Part of a small language model's weights.
Architecture: no biases in attention or MLP, tied embeddings.
Training: a variant of Muon for these matrices, 162M tokens.
MLP neurons of a small language model. Each row is named by its layer, matrix (gate and up: input weights) and neuron, and shows model dimensions 0-127. Each number is 128 + 32 x the weight over its row's rms, rounded and kept within 0 to 255. Numbers have three digits each. A neuron's up and down rows have the sign that makes its largest values positive.
After each neuron's rows, "fires in" lists the words (lower case) most often at its 100 highest values on Wikipedia text that the model never trained on.

L2.gate34:076179093131155127169123113143188082128111073101143141110183109167141069172173161182120055137078159114150103137218146134099110129191140165092128070124113150118155105152121165128135107075154079092111205153119062195144113074117142126112164150121146168121161125096155155121132152152111123146148110120107136148052116063110171119142211162149119125119113150120149118134100122088146134184123
L2.up34:118153126167053098196156126100178087110172136145172105093141172151063096143118163120147072162092156161120132144104158130088184136119058146121132086125123139090140144116121106143119087114135099123139144138104115131104111122118102133121120094136133161106150114099101144116117133181114164151092131144121150128050118077124030165126164147131113161125068148096139124135086080142152124152235
fires in: "season", "women", "party", "cup", "league"

L6.gate202:094174112151165151127118060140143138058114125112078083127110131147073154082109082130144069137140096198137177115113095114166099110087123120127117090154141162137103184062144155108104133155158143153160152180145096110170164090094161119143192094133105116149115149137127129141151121109123140134170157093116130132137097175073131132180152167098128108142092160132106169168167088170142114157111
L6.up202:092141108122124171151108106154139133134145141081148124142118169117115086080109083116111056133234113158148164073111147094092101115089108131078041153145102162129154138131152118127099132158144087131114121170157109164189135104115142139138091111136109108129121139131127124149144160084216119104144116080129166152127139113086101174118107071128123160121126072102129103139171158186123097187177
fires in: "of", "from", "around", "satellite", "region", "across"

L2.gate256:112149139110125192136122089141198098092160159141091211098072097123147147140160136117076094121095161102118103122118141190152146112083161120122085108149134140119080151164112146166134105173147085092098119175143130041075093129142122108157113098161142126117098085198127094085178147162142117102102168083105118125098126122108147138122175067161169071115134115177134140192128183125093153088077
L2.up256:108133218135160108115088115093174095142147160155141134124098091175163088121144144096122156100093157089113108097126121137126116118091188105095096119139100116133059168173111182168136152142185073106167134183138130083096078136156137113151174122141126162141136096201137087072139135154117118108108151086110106116160124155115177135113145097154106147077202177156131100187059168133153170106096
fires in: "other", "new", "former", "others", "newly"

L2.gate294:133118168127140151126159105149174155147128216186112113133152136170130174114182170108142175062117139122094082109104144109113100125175145147142110171074134119149113115112091112166116147105122117149150137175169139092142093124166122104149133054123096163148131131116222062143136094118095164177171096132106113097144166106042071122160148160134129183083129111148111099117170154156148118131116
L2.up294:120124165158140094103145126149109095160133171142077147123135162144096103132155099138141109144148100094165128170148105121138118173105192136117136157096196139105094081155072099174095075178075114102082148158181115147147155129173109115151078121096142137149062076147154134128187136108050145158161121151194115139119132160090127118073214136088112078085062113123089107101111208096102116111137
fires in: "new", "news", "newly"

L2.gate162:098134111186144124093138133108105169166132181129056121083177113159134072127178102165154080135106119146159171116067139194193176165140108148142148136140149113114154142197157148095113114097139103149086172077130098094124135059134096167132100083165159159097135171138138166157099119135107110149095128153122074071110116161116097129126096133068076082157136130165074151130135141141093099154065
L2.up162:137113165126178111179158120076121106131152149126052081118124118166101066120090111044060130141094108167175116100088183161174130134120113138123153101088148140149181099140149122163126100142127120106072168128048071149151144105196131104141119095140175127058128152134152119118154172143114080141098137137111135086153112122156087115119173114048151159125164138145096104135083062084124083183088
fires in: "album", "film", "release", "team", "digital"

L2.gate215:166172048193118112129119159065178081111059136138123089102152101176084143130173131135110137100161152125147158109137110088078159108123105158134130068117143104108137129114097178213104112099161071161108106087072099147160144078113164107137168143116116103121139125131082091175174125199105110112150138121116094133139161109084079156142128110145153129148084102105101131154129145145105085154150
L2.up215:152117066142093124124129119103055104143105147137062144114120117166103051134172147176127119100170143129131176079173159153043122110121082142090098076109134138122159124113136149166120113096128069151168124084086084168132131087107175097154174142082099119126122150113063058180128121189123110092139100091116099102148098092092121169151112110097171125154084130143077132189147143149096093205124
fires in: "warped", "war", "army", "university", "jimmy", "warren"

L2.gate200:051145159149111129155105146111173117111140126165127063155103082095074079121134119156089159111148110139132141114144123073137134151151150177066085069143164127140178086072088103136130022075113142066166109103143059132109107095138136136157134186089093158170106149102127167148093145140118119086162103105167090118133132139172105149128098145127151131082144193102098157115119113198107126105139
L2.up200:083158136136111123131128164160139113153131129160155097116074125090122078126152119155094087164150170159129162154139109118167127129161169232096148115145150176148141115125085173133120071157111123115122087141164035121113133120129120150140102135104070133105152116130136110103125132166181135159201143135174096158121050153163103108163133095151160143093192177169121149120152110148154110111178
fires in: "president", "received", "director", "directed", "authority", "direct"

L8.gate79:100141129142131133134122138166137131143074167142168106128097142121108160148112214120157143130181108131078150136157154134148121119106121121154122093177115152147108168129080156161177107087075115137102152091065062154071121103133150118060121096059149194138089150069178117202103132092200086174122119130134092142152096055099114131112121086116110115113126142149192163137098131171087136129158
L8.up79:147154144109105147119091106113132161149156078080162117148107175123083106140105121165116143166095144121077148100103131116115100126143163103140173158108139134123135157146122133156147226137103119127129086134136134125080155085213137107149133088133194182107183077062078108199173149185073121136169159129102096148149195146116094163092123166122151111124090103100180146210098115163113165099186
fires in: "to", "after", "following", "despite"

L7.gate305:170164150183104168145186165097095144120099161142115114145112180137090169145114044131084172090107158112123095140113214111126104085132123136112123072122123118176152108139111172142167154077107104158080145157178095178145086087133154102135122163147082082094137150124123084042129140167123133183069120186128140110132137090123117129166126078063136063093067131084169134119099108152159152085118
L7.up305:137151059178171082108136105142177101153091112095087154120104167077132097126110131151135076169147144114154142107095135135172163059091112096104157148150175161136150144179057068105139132080144091132115123093134107146147120142159105119107099129091122111093141155164140145131182167141077165113121090117163059163093120118084111062160048122128109097127142085147081062147105181157100150194164
fires in: "first", "final", "second", "third", "eventually"

L2.gate72:168165080060149108096163150136129162144108129142146115106143107153092104144083163132197138142124126121153105151166102147168071096126079170068196144150102150209172149084089119097170139140147099086167120125130129131127136096080205129078128135098182137066108143058095128138127080077111119128156171131149115113086171150119110097161170139182148144145174138127156150165141095128177126180151
L2.up72:080188132135144129146122106132133114140092153091079128064117129099191097151072164129155137074127146142192146128148089130108082141066082083118099142149113130102108102082122144161119094142104115119144108118159097111050171208093151188160114121155110122103138085163119126057145099196157160095127158141143173091151196131132141165106090156074165138132117098188166168142173152097135184162128
fires in: "june", "reached", "because", "become", "previous", "appeared"

L2.gate124:140125099144128113172116097049113133138095127198095102166176113108073099121188122094101068079101110137136154142146096153125136155114132194135167104151098167114147127112124114144119150165122141106151123081049122151118168084086129132141124095148097129055106146151113125114164199146102143079066141171112038114105138138091108140162154107071102134106192150124100048156134154124077113129097
L2.up124:141128104156137145143111094068123122130105142098093099126171130088095110135180135093082106066089104154112160098123117166160147162072133160113137120131115189126101105094045161127096133164176119174134118110088109113114168096100132103128160141102072170106118167155109146119155169100185162075086141155136051124071141103122080168133196132092136175087168116131100105180095114147084125156103
fires in: "world", "warped", "war", "warren", "year", "years"

L6.gate275:190139141108147098110081124170129124133174132138104132161103124143067139134185200146078121103140143188184177127119111062140135123130146117096104129139158157172137116150102150158114146147094169180140076111146085158158124084099153156122127106112144084040102097120130149065155125135132100170116137159092071106169105173122135061131174110157135105095144116166145148144052207092110141122176
L6.up275:209127102154114134154173139114068050155111147069098120103086111143188096142142119124144085117127121160174126096070067118140208102126150098124149114166116185121139125138182161136125100137116113101135137118102091169093151131094125101096108159055145190146083110116096118148137125123187083145097157085087195098108146170142152118071127175191124120090098165157128141128095136140049153114139
fires in: "also", "most", "only", "become", "then", "because"

L8.gate192:113103181074094168095116099116148178172085096168168201072091158155094126143118107132048131104196202158208153173147154132120100142106089140096133089097128099081082144072183100144136068139153129080096131085084080118158118135084162149123125156144124173155101110128127107149131082143140135132152134090107144097082069140112080150111116119129110100133144133120114205192122165114146122110129
L8.up192:085122165127166168088193080117140122135101148059142130102073170127180115124107103130154097075137179077166145164102135069111114084077024133149107127080137154129119151100095146129138068168189108162095151154140113099179113123093121124117114109107120118134082169117132179145188144108169107135141109178099137130093118148117161158193132164127108078135161149155138124126147149139127173151118
fires in: "she", "department", "most", "months", "money", "early"

L7.gate5:108144124078093168104114129138070145105156117094187135131082116126105113170048140127123054130117194167160116132087137079129106109139153106088095121127144107133120156124090068115088164125145183127117185030153136100134221116101157175114145147175182083110140114078118091100100165148150203179112071113124150084184149114112128118127130148113139116124080179159142177140138100134173175152110
L7.up5:125130100117118146122131124081066106109152116108178111180130195107103139108166131157152100157150168112067185180110129127108168108145083083102073120143143099130078142116107080098061109151150109128149130106199132126134130109072166156112116150136121208163095087087135134145120135152111203110146115120101129134196147134171113083110146088075068138124113154187110122125158098156138086090107
fires in: "to", "coach", "co"

L2.gate145:088141116145112159159123115107105129120138133127100169113154112148102149120079143104119056157101141149085165098179153108165157093139109153156126146131139107129078139092109063105088094116189146077103154153140134100116136106120103176145163177142098128088127089145149169138100174071151181170168141150072125097147093102105114091155092098140143126155130064080193114115149163148098110119083
L2.up145:130113104123081116134094153129071132098116158154123197077134082107142114077099109123133084147083135147097199094124168143132121139121158125131099122156162126156092157078152124151130145170171145088119148177134173167124206075100095138191177180106098123122157113155075158120112168151155188149145144150061131130123136092106099121210117119147158110159175061138176125164182124063123122098102
fires in: "from", "between"

L6.gate295:125099118168125174139109081121157149111128152133157154160094118119182115165157116113186133077150060066110141151135134145132126146131196147134103083160107132115177162137175133088140173142130074113126122143111104102164162103159144073113100073150083115128139168171087130111132164168200151014153151147076062145136118137086129112152141169122133142199143162124153119176070168105137142121071
L6.up295:090112088117159118137146130098086126141153089115137123075144128114188144098156109073063111084063131117173106211086182088193117132123164121125146106127142147136160145122147116122148092123162077094150150112127105168137140137141162168062135159152080127158147103127133122087127172092065070131122119171187095093134152166072121126134100129202122146142117152139117145180097167172079197142201
fires in: "no", "more", "first"

L7.gate299:191108107143111173072122122104161169116206118180136117156131097087139114142119111151128050188129127122153137107107164137121114134100133076141098148175140173135139150093120145177146131142104092148098182147094216146129144186163120097055131113146121141073121136154123089102064131156171133140082106100107096131069204133133123146172110088090155113116114067115142166162106138100099135120149
L7.up299:130114129090130151104133179111142105179149142154126105136105169147187080153138153149130074144084165128130135164176100131121102150129110143112137141038156141121083104075142084100109115117102138102181080176068165148132161138143182184115147137151114200099076151112158134078105088114090157125167106087129083153134165161100044123081032057117164178119087122118119092092133165144131160133151
fires in: "north", "south", "west", "montreal", "university", "state"

L2.gate76:159130069123049166141102120109169125151113202130171128109162136119154129067157182087114111084194141150103153095162182212154157146099056119152134079166143149152124141151117192101122104154206145114143173194126165119091141120161168149142170138149115124087151120107099133152139126072139142168104123154131099123154113162105074150143126115140160123145133092102153138131127137148142077108141
L2.up76:178181111163119154146095145111132166127143152095223168128109134076169154093073164119072108140093157199091138109119176140188132153133153181134152143151168104212080138161103137152099097141128130067118129180138123071132138137178106144145118149116100131129115136119115170148165119171144074126134174107130120126154164080096079103173127107149097094084118115031148104124124123158149086149134
fires in: "between", "both", "several", "considered", "includes", "included"

L8.gate119:131111135137080117069119132122130144108105132099119082173105109123114119111113094112157121084119110073106152130122175177064076112122161137070089136111146120158188175158182089123071123165177101127132170141166123166140139075138175179149133155087123129165107051112157144167142081139154091118115114095147071174138082133108108097117064136163070105124094131126132144091111164150128101109157
L8.up119:147179081156184154177129151171141139160139175105137128147126140166110177127155131135114153128091137153126136072128077091106129144089097163105075132142173080154131078159175135105128159135089058109168060090138125125141113115134092056114112087120109117164107142118123138183137081105131157123131090105186108138099122123136174121132142126105140134176147141087066094177189150177082065062170
fires in: "by", "president", "director", "secretary", "king", "commander"

L8.gate96:121173120105092165149102156114184142102092161129100167139076103120102123142164108068110139150186145166143148158130125134138073105165102152112111106090173140138151084158101105104155097123147131162090139153093161129113060100108106137123086161093159081119149121166114127172208149154125083076167118175102138101172079161120126103149077174077089053112139169126084170124186078127135171177097
L8.up96:087138130122102115096119184132129145142147177142105124104150129180143101112136075093114116211146177144084150109071152120081071155074144151125120068134130108094097192110172068117152080145154130072127087133110110107165130131161147178111182148142105101087147057097140191105143090125079102101145134171070122174172139198110131084149113115055107137121174116078121087129140137089175144156122
fires in: "film", "song", "team", "album", "game"

L2.gate136:159133104100136115126144147111210080138069146084098173166115104103147128186166188129125153140124098148125127102143067155114066140164080134061167172106122118141109192095137131122160121167148102136154167109077122065096105109116075100136126092139082145148064104127117173148102157135141144135113123150100106078169125143136094116144141103117151193124177187109158132125136117079157157203174
L2.up136:124152127063143099197111185097221134108071104102112140117109116090125156185159188142126105128148108162116130175157056142127074127166103126121160141123075168139119218097137154133140176128159103154117137138111069095116154106033104146134179129154104125114086092147129137152118118141112165161136168131113113112124131166138172119165148107123151180080152130114189114152114054089099144130166
fires in: "up", "him", "out"